MLP neurons of a small language model. Each row is named by its layer, matrix (gate and up: input weights) and neuron, and shows model dimensions 0-191. Each number is 500 + 50 x the weight over its row's rms, rounded and kept within 0 to 999. Numbers have three digits each. A neuron's up and down rows have the sign that makes its largest values positive.
After each neuron's rows, "fires after" lists the tokens most often just before its 100 highest values on Wikipedia text that the model never trained on.

L2.gate415:544523402486417430474440540641549484513547522439536563531443535522480506528421473466557554431476502561488555523514483527561523412402500470501480453514494538499440555503439521533604561514504508483578489523471503533509544554525486395526476526546478558452442500483483517482534503462543509503419442543618444491425464556561517491470491535515564348486449422491418566561539519517552506488502562452412409558567566504472492522558489612421518480437492482451532489477478410502533369449527510533451488468524421430447481510515486497440500530552447412563523476408438514580450426605523472482
L2.up415:574502482447492429462475595521491420500575450484527569497508534485446555455481525518448488511555544585486543524462532438566536419454472421510452374470540496543508580561475467515568482512597590534521385509552393394510519429594512496507489506544502502514442534438481506446577472498595523585507543515544506497449516474508507493502483522435405524479443453526563492496553502494432479545538470577495463496512488363532516445535531600455412541433526521444557467432535504558587488495568560627453494541534449538530380428488522566493499427602542472539469492514498507580498487458602479495
fires after: ".", "-", " in", " S", " ", " sh"

L2.gate100:426496498509391470451458590465518550440548442482479532597482507540507485488441460487463516601505483415458515473495413581452478511477529521457508509494495562577529547449374521478560452575505489536546531499460486505589513489519493483504521479502414498511628517483489485491461563490485506419466398456491398601473502479500509547517486485580541486435424526536504476505512432499576474508608516515475462583589603516494578492446423527471510546499543515489508463409534454414513372439425518478504427519543425460573592541520506480514542343546610523552583509440557538533517419499491494512
L2.up100:554572450517472527459496569576491455581522415516483510488439495520432537471462457433491521436375463402507365415564468508531541567454421516571558426507503545450464473457417542453483418508493462387495395503532519538554437518535504495549505510567500467455504465482545488396606568537511504500488466478636512556507496555482506534438537549422441493490504513487538532475534485561492492521436504580422511412595533454565434440488471459473499431454501494528521466488517448515387494504423504419488461597515406523488400486456472560497501476513469489510527438568558514536639445470514521533
fires after: " in", " In", " to", " for", "In", " of"

L2.gate342:460506508457504486481466474446577427520549316540501485428541549482521441530517539434455425501443492491417444463439509487550522552479454493584567401551529535517435522397508487419583556534462515538483558457484575492455467488503566529480517478559479534406569590479545460499479485471487619505535465464488459483379593510414603453533490568528493509579536462610594498467502505474551423457490515489540431438451484455412539490527553445469478486453553476514538523468511397520495473449493483487487523517528440585408494523497487418519489452424469490472516577488557434540500517504627404474
L2.up342:504487467516446523431553464529498530522473407428469429491487489480444350465549431488484551609512445468500419400459441391530532507511552453563475424461548477515508547487408502541549518456446543548403574553478504548402461429521456528480509483479453494493589491535500565393472500537453541586484540644574533501502483560415494473497467523514458469488545517428551479494515514491575503470379517532475453459523501447507508620442428475625489526432604469566444501557526534500493578483545501484436558549539474500499498546581507536528553403456497527576517562540477445496566509548475510551
fires after: " F", " f", " p", "F", "W", " sp"

L2.gate441:484491527495447455580516494477580418472492461537508539642525479539496521584375525550476512540615531558478479496535503485530572574532538564483507467433526477572412582510445497573487537564483501528448523579401361546456486522487392411488462394535442516483560491502509489572528506462503383487423513587482418434514484560479508548459569477449531531507512462433483467523501537562465449494467489469505558478496534557452474500513558511465499558465455462502527481487531356392500482482444450465482548576406428468464514558480541511487465509435580548441500492489498554598422528582524562451
L2.up441:461501565402574523521426544474505455541481384417451495458474503550426557445499509493473552454498546499462450416607528464470500548462545571481470382618463527478516496415452473515491570619408540467505541468510501578442523450451434500508451483500400504430513481532499427473476510510574448507413436564504502444424487519454488422413479491471570457486557485485449504443482587474503487522406534442472508486487545489375439511485523533572518498557416509447478481573477414553503379559511476511517523493538516500527603572520457447465390552459538461458464483545417475467517473494532452402
fires after: " T", " tem", " R", " Ag", " Cro"

L2.gate2:524406519520560492503471556442534430526527407468521492598539521520556568542498464452436563455583442428587524494548491530468454471486557484568541505592559568518502506452547512520566494620458517495564506506449391401465584523526505446495491480606490502496583554467506414501470584485556572561507443517522591529497493469426492529472610488447429519442630449539492447461549541525425416447517527490477465512520517428509429564471482557487510469491609398451484496532463477521556441529376434446573479541507470555446500485527492527537527449479626582464537541522523510526514542523509428519
L2.up2:510498550470453489529506570548501520499479508465527488519404463541484583504393398517402394542532477453517471499510526567503544449390513522486389481524478429459599504538492536598542496481474623505469431547509495409540454409450516404463573523580526502524516492570458559549440400486592482456449526505498526518500578523470521499478527550408487535416553524549520469508511439493505470444549520473516613552562576509457570500537517552534411462582486451569530467560482593512495446460484506541615459504483576529463391566511524510527447474473524509500540419439524521475590449522491529610
fires after: " M", " G", "M", " A", "L", " C"

L2.gate157:568451546422405443494508509584516588463471406548548502517534472440581364527452474531376459502461518549516428546545474583505533502502564497547520451572646531468543541519505523520581481525544549493550487419461469526491414559517493374455458493553461497553480502507398573448475545487527520416471518474492486521488428601531434607531481497498538443470459480524465479494531542522568494534591432497533554517471467419510540387584476476440527451508544365497463446449573484411512488416504440460530425490448460472512520470548480428497490429513569481520546479472493539509448559515546492443
L2.up157:412430475426502538496495464492494564418471468534480504497488581478574510537440496422461531451445415499493490412554464555551458389487559458523520541512432435533478489388487555492451572415426449480471464517501468513455508390607526551484575482524438483550610548391567488425477427459558442480587465471520548395473507600494481491475474462426491489492528483517523515576496470465467543477539552570409463492517553540547531511562466452386521504391464461415553542441495439547424558579563569536527480468507485455492422522470492389516554498465545512449578530567495494494460482453463486551
fires after: " R", "R", " E", " F", "E", " f"

L2.gate294:499553512582403496433546553616552488449516378553493481607416500498409480526490545489527526534508567530554523509431530575462601449526580517535529514472496464524487542537526481493453481538487442498486541463458545558459393554559522507485437445561551497416433457467532487461549460459451447477444578502573506481476573563481449498476533560522490481535611440568554504458481527541482398527469498463527568430542603511507543512476563485516443537475518355469455403460545519553543507425453452548505559588542465555516566409488528506496546547457496460500438475517482566504428508494535338451
L2.up294:548476530416506501458499468516580460408500527507543469582508587558557500501469493510443551492476458509619409488493539507619465501404551530602555498463532514471493525525628532514465464543498479563462582506523595474413509519517480418481512550547556573520499587468507511467465501454468563519505506443504501441512562500529597442429430416455488456424486487548519514506383554490518430452566477478489499552602465591483513529536474511515472518600567468529552474464415538505505542480625487410543568519508501492492611462493484498602510564430507527460457439526468364559526574496519513425
fires after: "p", "m", " G", " m", "ic"

L2.gate195:496476460441495425556558450434539483556525517539471470447534524533466491563417472487445468488574528406523603606523548444563465466460545495570472491525666509434520451523445499574588524489415533602382528474480555493474566560457487433481455423513441425472532552506572489428486570438478509447484511446410557470536508471490463500445563462487524494538573437522446585553480513531418489483439495503498543569518543392519538550426476495550479528476525529492401531491562490439613402530430512614494507471527383542481516477511505516493536487547530573449490435448546545491444470453549478519
L2.up195:475534501595356473539563489574519461491551504549491518508467430540428419487398541477521538530500501425390555485503543519524543434457606502438525502566485494459508525551548486531507485548437588503483531489517457591467411567450500491489515495492419410454509502577425528481466525514503466528425477517559516478474421482502520568539472490476579421509578530460489582576648619560528558501513484411553531542399549452478482446430477491465534535588481444478452512550475476532537395510465411497449469539486544453488503484551553556518462506593570410439422555421460504502442518456476482551
fires after: " O", " T", " o", " G", " Cro", " ro"

L2.gate406:535513526507508459580435489569528391469550434552498532497457462552497438513401502552431455432558488535513505531562421575430553511508568500625544471547541581452472529478469440582539453582485505536491628477441521500507572581413510542501545521555394590492467525554452555447540494455503551435522487434480517537536442449470541532516517555619543505460574472513509479527619524495510452478424511581549460490548519461582496549508539552527450540510461453466469475519457513511629393521417479555606419529488436442452436442503556592479537544491543551479528507544530577524484519520532459483
L2.up406:583572427472471429488538455596520558483554537466540525492516385522352552503487546541543495449556470419541577572491487498507540556454492575502440501569490485419439435503475493504507538626479543459541590487558499553546550536494495435547441486576409454557519431570511486481486576476519600496464492556486421528482476475482505491549465564402512506513589497519459502589478462480435501524556521569550477530544625460493495489430521468526487480488499563574560470509466484536583541432433447568513530410495468570529420517551470533474525541496499464463548403457522530565453380407503476408
fires after: " O", " G", " o", " g", " T", " t"

L2.gate239:469493545505491345430536535524524444503518489460544526492457556497510488495427432582461381481461478559521482426534491434479591442439475499487552449506513478591577428535566506529496507402520519440504520488514459425545441493543531497447450509442529499466476514514447541416568365485467530542468519542564459463463371528601583497431501444500505452444509530468450469462548535550539532473542485454489553450600473398561570531470584522434537445470485466463510458418546400465468448518530512478584445505487583500479532453504515477458496504492548516445405560382590605512527551567514454447
L2.up239:558416471498461423579496479495536533519593473404551507452436438518463511485525510552462503455473520546537560457467501514576534525473472429424512405450573500537517463520587455536423505500509499533475569501480509381525461484471403534478574516509569467552428491495507472432556444496593538575465509524470630536513445428507611523501483538460467591529446488500484519489540601596522439515463546481458530569539496422527567406524495594472541438518446480411523410493568408476461545498473544517502455511490546428530417402552509535416461538444556567465449591423571523437501456550495455514
fires after: " K", "K", " h", "I", " m", " H"

L2.gate153:595433551452524443389461530509584393493565443538433543505441510521526528518456506596504482549499495435460447491498446474509496484498521409509473448566489447514510478481543611454495459501496476474486452489482470452475482536499484545496450502466516459544508488470619431457448446528417516442450490452560589490437518500524492493515480463541482468599516390462434524541509559602563458490526586522398499445474461429425484508523483468546422470552511454486591414532383455470494551484391500397611617487487442460513525549520485462438415424425530487510422475461512488444464484435606441472
L2.up153:566513510482486540506460519513470570605553505578490447497488511472428498471466488450587458608455529451515414465552500619456444430501551558542502500499443532484564521467436480525502514515524556488459553511504543569447462476520540437535419523430452523417485462551544459458453606490477549412460441550496468542513544490449476457450471525562534434578483558475477510512527613439530493551574581434466568496556576513469515447514435545557567528557484544519464483435432502445480453481491558479508529376552474473562597429559482462409461515401418398542395563585514508496465458454564503602
fires after: " R", " M", " m", "R", " a", "a"

L2.gate84:544440511506488469598568607503544485449436458581437567533432550612479451528513471516521503550466496464509610488514559481532486487464481447432529543525474481530504534525570486438496491465535482561498445530436439536531548504587454408429487505443448506512500615338564541488482430549424458467462449506464582427478502481485517453483488436505530450597482545582574432556558505554419449578470478419480487447459520517579561538437509523482476490546501489484587524438548423450515353485507436591500572469462447496518419477534530389457482518517559507426456505427568527535462492517484544475
L2.up84:482438556467527509493416640508536453467486457524465476482408506493493522564469523488457512480538476595514480552549446548504401516491584548449456474530432556461540569463472482500513449541489539498460453437466447469514594571522473501478449573602459527507458569486491449370441508474470450553554433489559481544468498498425501477541540569528388399473535456436378528562600537514508519536428563512450507493485542425523504462439518589458445550442534465538515398602418548444513484546546502470558482537497479466512439474394437491565495460497587439464546506445456404483561613536484467489
fires after: " M", "R", " R", " r", " Tem", " tem"

L2.gate433:432473457527552489517472528502526434482520551424495409503567544554484536528494465538492502428538540536480544524445430427456598448520482438536526492483463509498410534505553559500566511511508471547498476529400526496428506551431552476513464430517520592495548599572472510535549475472504484563440493575550535510481514515540496516508544470512506479497513308578482437499551551530514540487551492422462427556556429501450536392489467467476494491433522443524430370398485479498574529450504496491534445511430463591398457503623576561491572482514480551493476518460545595493509533619620419453
L2.up433:459512534547486485466569535434565466532403587479505450489501507559547491457454552563486456569485518456443423548476475432441411442514519488452512381466598420512513490556519536489550548459439422455481433498518387475558416551597468484511516582527538422438515434472473504519506458495424571581352445470524477517515529481487457525526539438568558460532542535481603402537438501540563567552546440555437472543522493551511547441455448462511417514509562421439483448512491531499511538575479510450584420498432442490470549554523495503535501423525469494597531460452527437430511608477559469518
fires after: " V", " K", " J", " Z", " P", " M"

L2.gate421:444531442545429542498511438424527426510508461558478556477483571500465488513442503504398440425433453557408530517477430510516566474521539584585553412528465508499475492458525487554557622501587574511574519447430509541490508511435518495508495517592530600458506473584506452523497472493521527525553545501446478533483536499463492530594490578508531477506510442591510509503574445467564434551487496424479432430528585440499537489452554499428502508526515517501485428598506477475591469472418524552494450549531481497417460423492411548569431469470510482465636483522544546547449606606577372473
L2.up421:574543418474514514449518472491548520478517521435461386480530475526479506533521502520484478508622549540504542571571582532471484576474520537493547402461499522496568498545469442488450474581522463533470518419488569443428495469500480597558489456494511514518535462508559412503534510472541407504510428432491474436504552459506485505524511488441471515577562390456447475494545548499592449502610500578435491562524570510525563462521511489449654399536483575467544377540512593475577603518501458495499440596486489464580369445444517491458473423570526518466502437459574548453507553494472444450
fires after: " S", " p", " P", " t", " D"

L2.gate179:452479454431480537514441474545510488501539484492444444439551516525499521507485503426429501533490410438453411553469514494451524592451470530568562522509405550481546523430466468538548513501477426565601526415368586555516526495513505457433490455512458508398620569464585507535485433466482536588470498454449395516507518452502426493476459597501394502544428469554547551507521458534551553483569609413536517458446547582474476486534509513469386537515479487501490507525428439523582469504493551515498548613514474506495647564538518551524487485560551564451458526508495542522536483576549498403
L2.up179:375500468533483535511554531447505403537502516512473490515464529491508506527487467447561446535477450553579443464428499540526481558546427479577519571548453569473528504495501488492531558519452581501431519457528592528407412475593593501528471488638471534462485561613480497507485480447484463479460438399578473437513555466478498648501546495507385547632441456511480519519495533585536571520455575413505503419515500485493426566505460483433448503579562490503552450536458487406574503537499552486534502443454509607484542544564486482456497541472503538530492509428554457427582487463531503397
fires after: " F", " f", " Qu", " p", " qu", "ا"

L2.gate119:526467594619448513458456578533544572529475399597541488484482516467586396496468424431469526528531509421459458455516483549470470377542469493529404518544462518440444499546451487502436522545544483555491552391489487484565463444491530496474508464506388470537506527498503480558476587476517559329512512473502552499543438559405475483444463476506432527520522575489432502454563560498387403564497550494562569417572439530504441560519493442501529323529498459466541484456470472455528495474495448420543485560501499517485453539552494549436436439492493473485513494533537527487468556557458451514
L2.up119:458416424525481452591533445517495522496489537612540480504549458479572494445406505512459518528488490521468507481467484429638515527519549545512512560486477421529602463529563466416485409478491460490461549573532524532485445502463534517411459540504512417461507545450604525412513480515558473495511480501503580429490544533445482517520465528448545418456583526474466510502580436441594438471561609471519627495500540521565502435454543517454503525465615520439575512442608465563560409537495537566540510461494483403483549459484572467509388542480503479481456439477448451495416416428530476438
fires after: "R", " Le", " g", " gra", " E", "or"

L2.gate249:432504470457505534471450492464532439445474437374501474536608592519519470486509493448468514580506533497441490473435459488496533361581528433500566470557511433556480511546551538570549471532536453509575464470484516457509534500571530482491533464600498597462548550390472560519454510474485509498439547487475518503588591502540448501488464456507482504572501483541483411485528430570410442430567460462556508516509470532564515555557582466492544470562619508499560436476419508571497479468471495493490586572507408497429537558456566505432605493444549515629552394582492542511539466504499430432
L2.up249:458593496552508437510491624514596502502477517480481396533560578466411563472516518502474595484448457408423553524508538438521558461465513441556541410599517433542616469486441471426487403407581424448542476451470565452490460593462384492444441497521589453408413448472355506505417493548471469494460451505453600595439566552480495509522441481505501451450568548537510490543482553508479565504561489455521506502503547504474464546488516525505571467587534490436561519490459487576455569512459441479523500596537518490494521501507539504457549496511535422495507537501493470480421484511457534513
fires after: "m", " M", "em", "M", " m"

L2.gate55:499480547449463409414562434537519451482507476531597558525586532510639492503563495452457492529602435463458530581557444527470513424473483490557521512530562565547443556481421488539595539436503476517508468479502476493525465486508532451513490520501486523461511547512575527528471474494543545537535451462513463514482425587490497531593483461511559494519500468507506456601584538555557445493565585498465522388525448520495538511557549447381522520553629448543514437455458516458505420467479478423447513520519470479453398527400512587506550442622600550476428433461555514505461611560560551548
L2.up55:546574543518464491436550511510470433542459501527545477488576499593502519508623491456600490578534476464400517549558421487435529482509441503588549484464487559484413499493467460522552518486511447388515497488548505551583474402512609467566487630533477529509503487531515525525507417519544554521525499444519550561513450500526479536573550448482520465525548461586534519591562498627586431481462528533474545416553441571461512501482547463475511569536592474510538438438430478441509415436488449394420402531565530516473472543452576518480525481527580529464418484497564604505479533525564533542
fires after: "\n", ".", " |", ")"

L2.gate383:493484592432445404483583515515503459577511523445498481505475450529522470513528449501440448575515471523452489465474475531501546472484516459482506482552494566475588524462473467498441455442463544519590477503480504538424553516478442466523476510554508547576571560385576473438417582492510576551463502482524506519488481522584489513647508511605558499489460547469397508518556545531551529527577496534463519481669467567468532514620464523472442509572544482559527446461434458476465438412545571482405470487428489517472469547349472585512532366526511500493462439463525473507525578546450576517
L2.up383:509583569470483443477596591580495471526528520481537457514504416570451493467583446484511483529433439540519508482526526482470550523496561443562510394542501514426639449475478472452511506539438493511543573440510444489537551443482497445537395476549527538565569577491538530441459549489521530511473602512535509558531469525568404479520490541569553457573443484516450561480531606462667582526535515549419521486684534522486510450516485595534513528534456470552509480450493458459458484439487522501488436480396463488472490487461502517410457421500552575396504422472543465475523546507506463513
fires after: "In", " in", " In", " the", ","

L2.gate335:483648458526527506587513483491483522424535463493550495418563493613427511499560454491467545523588553554523455546517496551498448454468513469595502477428548501432499571487549422488571591565465559612564495475531513426534571535445553502497551427571492517420520571512570481463461403512599501559526438492512492495463467466495441486463428469520529525559495443549457493545485521494560564478574572481511491412528556506526558530498505463585436539505482522531397467481491514443515473515548546523525442481456527513511414542497386488511570455538613539480565440487505500539509583561616409385
L2.up335:488458462490453567532513451555477536502534498514464505542494504491475462596516455494490530469505482578539464506591486536296521465459548518527520502402473533529496522423489566466444487485547396473426468532538357553474509436442513554503503519485454560500510476543391515511454517415552526459415575602524408502562525535622500499439495446456532460492514518400455537541525548511556567512525525493367440566556530479583544471486489533489428530446490491491588532467515453438505451503475512564515603511445507441516422407500542601521429533524454511510516474513542490526499490511472639408
fires after: " in", " In", "In", "\n", "|", ":"

L2.gate8:511543492435428454531528492539499539485459448580501463603393483551564492546452454480482536474473456528435460504590483537486557462519488530521496406589507640541474525505455491493457431430494482504428421473483494511564495582584454489508505516485508482551430489528507536431515463503453492603501518466480437485501478612554409517549478446562548401451535519543516431482509493549622466506494587484456578442432574467530480478536531565565417520474598502593464484470519513369510383543499457422551512507489389403515535518513475491453557520552537511490456540502446411561530485482585445414
L2.up8:427545494432546457474561548522464612580515524518547445552445488481461529439491545546520546546465481419394474494574542441564449409483438482434526558496465518469452531513454494552531485413496474472491450415528428498476443480608545512506462521403557481413499471447464397480461449501488492527480521451466502432430489527615499455480517451418486518510473467482501490585549450592551462505497570504555507488452474517476430519452549448599518384430543573561447466464530517449498370466570520573392476456509542477522476487578438464448483471627417452483419467464497442448498442501448540457
fires after: "\n", ".", "==="

L2.gate348:363461437556435433504496540513565430510523472590469608542429598502538547547448484538478434578539592459471481492474473445492476343481479468563513414449448480526568428437516501439515588453471515470515463597446503483506525538561458571476532482511480426531479486464474481539504371505556473602503464470505467484419538506475541523412518505548549549538468404476467442428503590550523500536562450483450479525493553520522496491438519509539560465486505438528459420527481508494486493426446542519394555564515494427526550440551407505422477513464617563493529517419494563509426540531498414542
L2.up348:560553533529495481452463614632528498537501416566491626475314508532465538442528478469619496480539505483550469460528524537486518403452522517509487465561558452590583509464549489428516576428480531455532582482541512441509488500508505534497518533470495439544508481439451499481552475521512442494531509501547632538465507562485500457469547500529483624590596444467427439437483481528495423504475519492444496515407552478506400472496447512529550408483495405526469525586469480528480540458458448530475589507494492485533495434597468481402473559500516470496504439474453543426460601478488484594
fires after: " m", " M", " chem", " the"

L2.gate182:346478477538454562525556540459562466510507428511513454505498503452509493571531535477479491494506443408426443525558534588411500501429450586481461535459524494565443573446494516577554433544545451610505511554498498595558505471547573400466517460552424521446578515493418566490456527514461509521458483542415402495476468588492519493595477524484508462587471507474530478525579467473540448496518445479511513388512557504463502512550597410399445514509576456562489465553528407452487407372475575417516543516498449407525534508456526468501509507447536506480548513414513499497512510546550566416
L2.up182:476511399502473571489492530495429508547448473494466500433494552412479469522479428525449554475467523455401440461546547619448495539457422524465495534424466528516443570502472514532512511549570493547461427514569556573568558483555565496586464549530389472471505496554461529504462535533543632478477522561455443465545444557521484434541518456434478469521493502562497503456628507467491489556431455444550515477474581506392497491446591400473475519549477538548555494591515475455479350522487568540493499435460406520602456561451484477540468536469584513427509460446455448547528490469540453384
fires after: " f", " ref", " in", " In", " gu"

L2.gate297:541510556577447434474476586494570430448525463463460603504448545455551556518450427538513428441486517489562480460508379544469547526516478455473502360567505534542496494465526492537570453498467521490561482485425455464460476522427426467499457496562461470511481573518405537501482487471551487556459524415564534524498458524456577578487581529551590480460521404479495505529551510533530417338494545396487456394511536462484571503507553420454507417554530454484490524511436499534504520434456464461593568439561413536457553548438505507487538511449472444529585465559566559539466543490477392560
L2.up297:499447511480452554379562493572520569444538426519583482524485505526512445471522452429528501479599537562554456510460483456513561452514466497488475510527475545515533442497544478420414450429536538466445475409518546421393546516468433458476530519399483508448677535448417493435511588502531461575519453500398485529560530530417470533418481444446419407470440510443459535569560522557387444596511571529525558488461427496522600452411532582494471499511489500443536431475455580430520568422491463486494554542488480569483507506541491477533486525477467474523537536492510530467523453529459563439
fires after: " M", " K", "M", "m", " G"

L2.gate503:455532567474428416533467494497527421503595446479549497546477457581526450460490491489439454433555483490423446584558471557487545493433520569440480459486515521463435580423474492560495595562533525587486499414461457538488494470497605495470465454514489527450520546451450528426453521507562503512455524505478398583562443452599439495552424473578536466518551539557487565552523583613514524503482465517519533512474505534492569521497499491524498549542549520611455410494420537534547360421436525489466441527442509503432432486470403472486558390543508542502424485497502497497536562484574604393
L2.up503:485491580416480479490453579509472471501536415517533503545359456474379574462433461455458473395553410528487532548599462591485602400462524496486503428540450530460450547501461481480580544519479545491509526491560462513514507468494547455538542535495517525456440458450415521458498548530541536541480537601453463557515497521529468400487356476498585488561499518544485530514535544528529585544523578496524384561531533525451635532497520500550477546459516530598490378474524559595455475503526505531447481567482414536513461479424398508495523457509496532494558505460418495477498502464512580424
fires after: " in", "In", " In", " off"

L2.gate151:468508493554483520412485465555579470504504437528455629528524520442500472531505490485463460557477414531492486569500424474477534486475525511534525352560563476613433457451616493511592530476486577487475484476482475480639477478513523453410401462610457511466520511499494548451450514493509505421526505462554452583405462423514410493435530542489508522578453463494451459555587498528500462522532542464400671529450542483500549482491471503439516477449554474446511486570514427469517464489457500461555427548531447456459559454558452503431470425492507452394528495420506537498481535461570400509
L2.up151:520528491524484407429535481498489528525495513369563523490474487527481513421492534485530511462428496566429478498367468496625437483465497403389456468567508454496499445469593483497569585371561529565476575441424520504467362391505543561491539546502495540512501460424435513541492497501441486513464511494567465507507504488575560574490520507431544468510441527600472447515374501413562467563463484493503470458528575490517523478544527515448555512497538411487420558555536479525413580521400576529525450485492488514494506505458591428517554526526531481516523621504416567474489477532528542499
fires after: " h", " S", " \"", " K", " s", " n"

L2.gate74:457473552493464519507577470545505490526488488537438517538381469495505394512535444471464561537560490572515475463522559508408623445468585487517477560499443578497522558479543432449449477430536446556582523445516474481534584540477472487467511544571462537557498518429546486437513516497507585578555423523556493456495443625575458503538470500609480453491423502491406539480558479483545564546504532522511600457544454529464555547538482532429532496576500508585527386424461496498475394471571498513392570523437448461523415441428421498474513455570501432461546548487461500467467557557483615498
L2.up74:552509360402509411558512384560558454413566501453500518522456474635539398477524448470495475544498525604464509502451527433398473466549510442618533496529525534510564592485483481568472492514562463520518481494469526549547559491448541490421518434551520547589470563541509534491493585476541530564547446540485415406499496578432483480582428531552545451519462549565512562477539571559605565515564572548525515484541544473529470456479498496534563538527449419534567413488479506452490498441500530519516515526473581381437548516499459535557452457528518560496462533529460480500398557543498512500
fires after: " In", "In", " in", " May", " the"

L2.gate352:508390524462515504433484457520528447519495483494496496499490516539548473530500486437458444475466431503534460485547390560572502510529464585523527536562544492596501564405541527552573436466482540607573485459436494527467435546422528519490569479582557579482592480396523503438489516507462609504521502543564408586536492510497481507582451525483533546432509474596502498558526442503509471463504532446535519527503466564584495562587546443487430499459618464543429569542471529491580390417421596479488480486437463531394537530538450571537556513483506525557556561503522543551569490617563453483
L2.up352:489414492490518505452497466534481485500398483482441495437552472545483471499544514474474469447402500606515481519607494457577572537622511555543534470572498514562555503466546384574527420573477488625551487470479488533499483539422510506551563471579571537507579485495530536413526543484390557507516538552496471582491520521414510527495488540521476563434537431539558487509486461480501479532445511384594479419463496520576427551541539443479452467515516505576372483565477531468598446509409563536459529466435514551470571553596498570546488489487525504564560518493544579511539580553564437496
fires after: " F", " c", " f", " \"", " ("

L2.gate78:462542504466556547442440585549593500488460478540452513513443487492480443559501513503477555435551506495484439446601519504518581503495531519550590493530447544617400476432518466487462555513582383522579551501451518496418562431424550366473414506498506527520470495577473569546464549497497429480452488520405536435456549545474488469498480581550424595408512353503492554524550459546461482490403536495434515438518424589468491463569513452483406497485533430556462454576468542528485550446480467509465530558462465508480560421479498529503442454500457529500478456536518519492474568560522372541
L2.up78:524536399613484502532489513409474539483495576495549484445539575569432468571356436477592459490465541501445534495530478482452588444461460510484523509468491496442518552497467613453442493467371534532467438576429431450522473395554378466477420480545558512516500513577487526560469430504487507557519543628428528415482528472563542527529472476538508496487467546429461492521575567567422513446492443564453445530514470510482473495517583519451544521482462478522426552495499475428497505563500492478514547571496536578482514474519561553496387568503531441460552470508516626514538450546576548435
fires after: " P", " p", "p", " cl", "P", " Cl"

L2.gate240:448530587571452441443476572515592350511503467495516577541437540502403519552509487543499536519467583479520463562509524488492506521513525537593514489516495408509544471522616454527565555434469515438596534514445415480491480476489488546451455481675574505386519467541477531547476520493419523541465499637498531558479493490497569503535534531556517508494585474543558454552607499575513474529485548449532483483506568466489572474490545470480464473450465402457447507509426539518572550492525514516487504490532476444389381453503493573521513429445521504522521526470552586479503484593576414573
L2.up240:435542556573669489444565443426468508533458429509457634517523607471553622508459445505482485576443486466577542510505484447480506536588444483507496566544506486431448475503530525559486410458525488622496573501544586514465537518443523439492532499484404557456507504465451598506424511457563520562526517550484572504460546578470524464491495394499515498487432554491541477555519492478515531493615552535540383602462444495548502515487480466429458486493476510515526447517503573522424457422509555471485484561445510518421551564521479491550605512506472490588491584541553509473499483523392546516
fires after: " M", "M", " K", " k", " m", "m"

L2.gate469:504473512401479533423413539437532498497522457575524477477510545458528495558571559560528490537587464515575499482615514582521445520439567531513468403516521518563406526441424427478447434567473494573575534435488450481459520501482471413442543453493428481481551648455377478493453510501495437511505497413474443522439512501441436559524476494495454449598522422479467582539509486494532504484516475509468551527549443510405533442558565436496483424551479406446497473500496481531487436444504470454617390511530489539543502431438445461526414488475554528559562497486491514537418530555528377466
L2.up469:497459568525505510592487515541498484466478447506548418549552442390655426497462484422533529545520522501449487461449469511445449506526541507615459563471557482478538523455499478470471598505446460514511509520526525568490514486605505524516519503459435464476478509465560537493531480531526546504531492521421531418475503577514548501545474478436484535463597580518514543538388521475522492561448599493507516541449504497575396481435466526496511611551563357456565553379615553541447504537517405495567468561493541461489551520534427503492534477573559461560553440537480512502353557412497525525
fires after: " R", " r", " Mar", " Le", "R", " Gr"

L2.gate186:479496459519509416494490478530538499539508477577490483449622479522485499462451502458539515518558444518460502379522527449424487524542473535592551493578574479484589431446450577550559528510634473438532532463458451574483565500419574397490591427550550498434527540554462421484428476508553478517464510502464491492438518512484495539493515472451563562453556464434562539439538487601520501487479458534568393484455563442433450464460571478480497522468493464507467477581538445500528408441546507480394596636500486504488483327484514475492537559502473604543519461501531505520500510535556459420
L2.up186:479585521579463507500402562496507383539434504407499598411443550472511478462416540598462524541466612505476464507477453459509472509516467512505468391544495457605558548480541433478457575523449469446559520549482479384555493443518516481509496496510511492485504503533520555581487544505447466443436489533541482523532599516476519586466486487534372473543510344504441419542524466576512476512498493500505468510512527557422480508441503416530475476527387395385559485605441516482568554551489585451500563544492542499546474468455524533468496417402530504481559524518529541513535577513513434534
fires after: " T", "P", " p", "M", " P"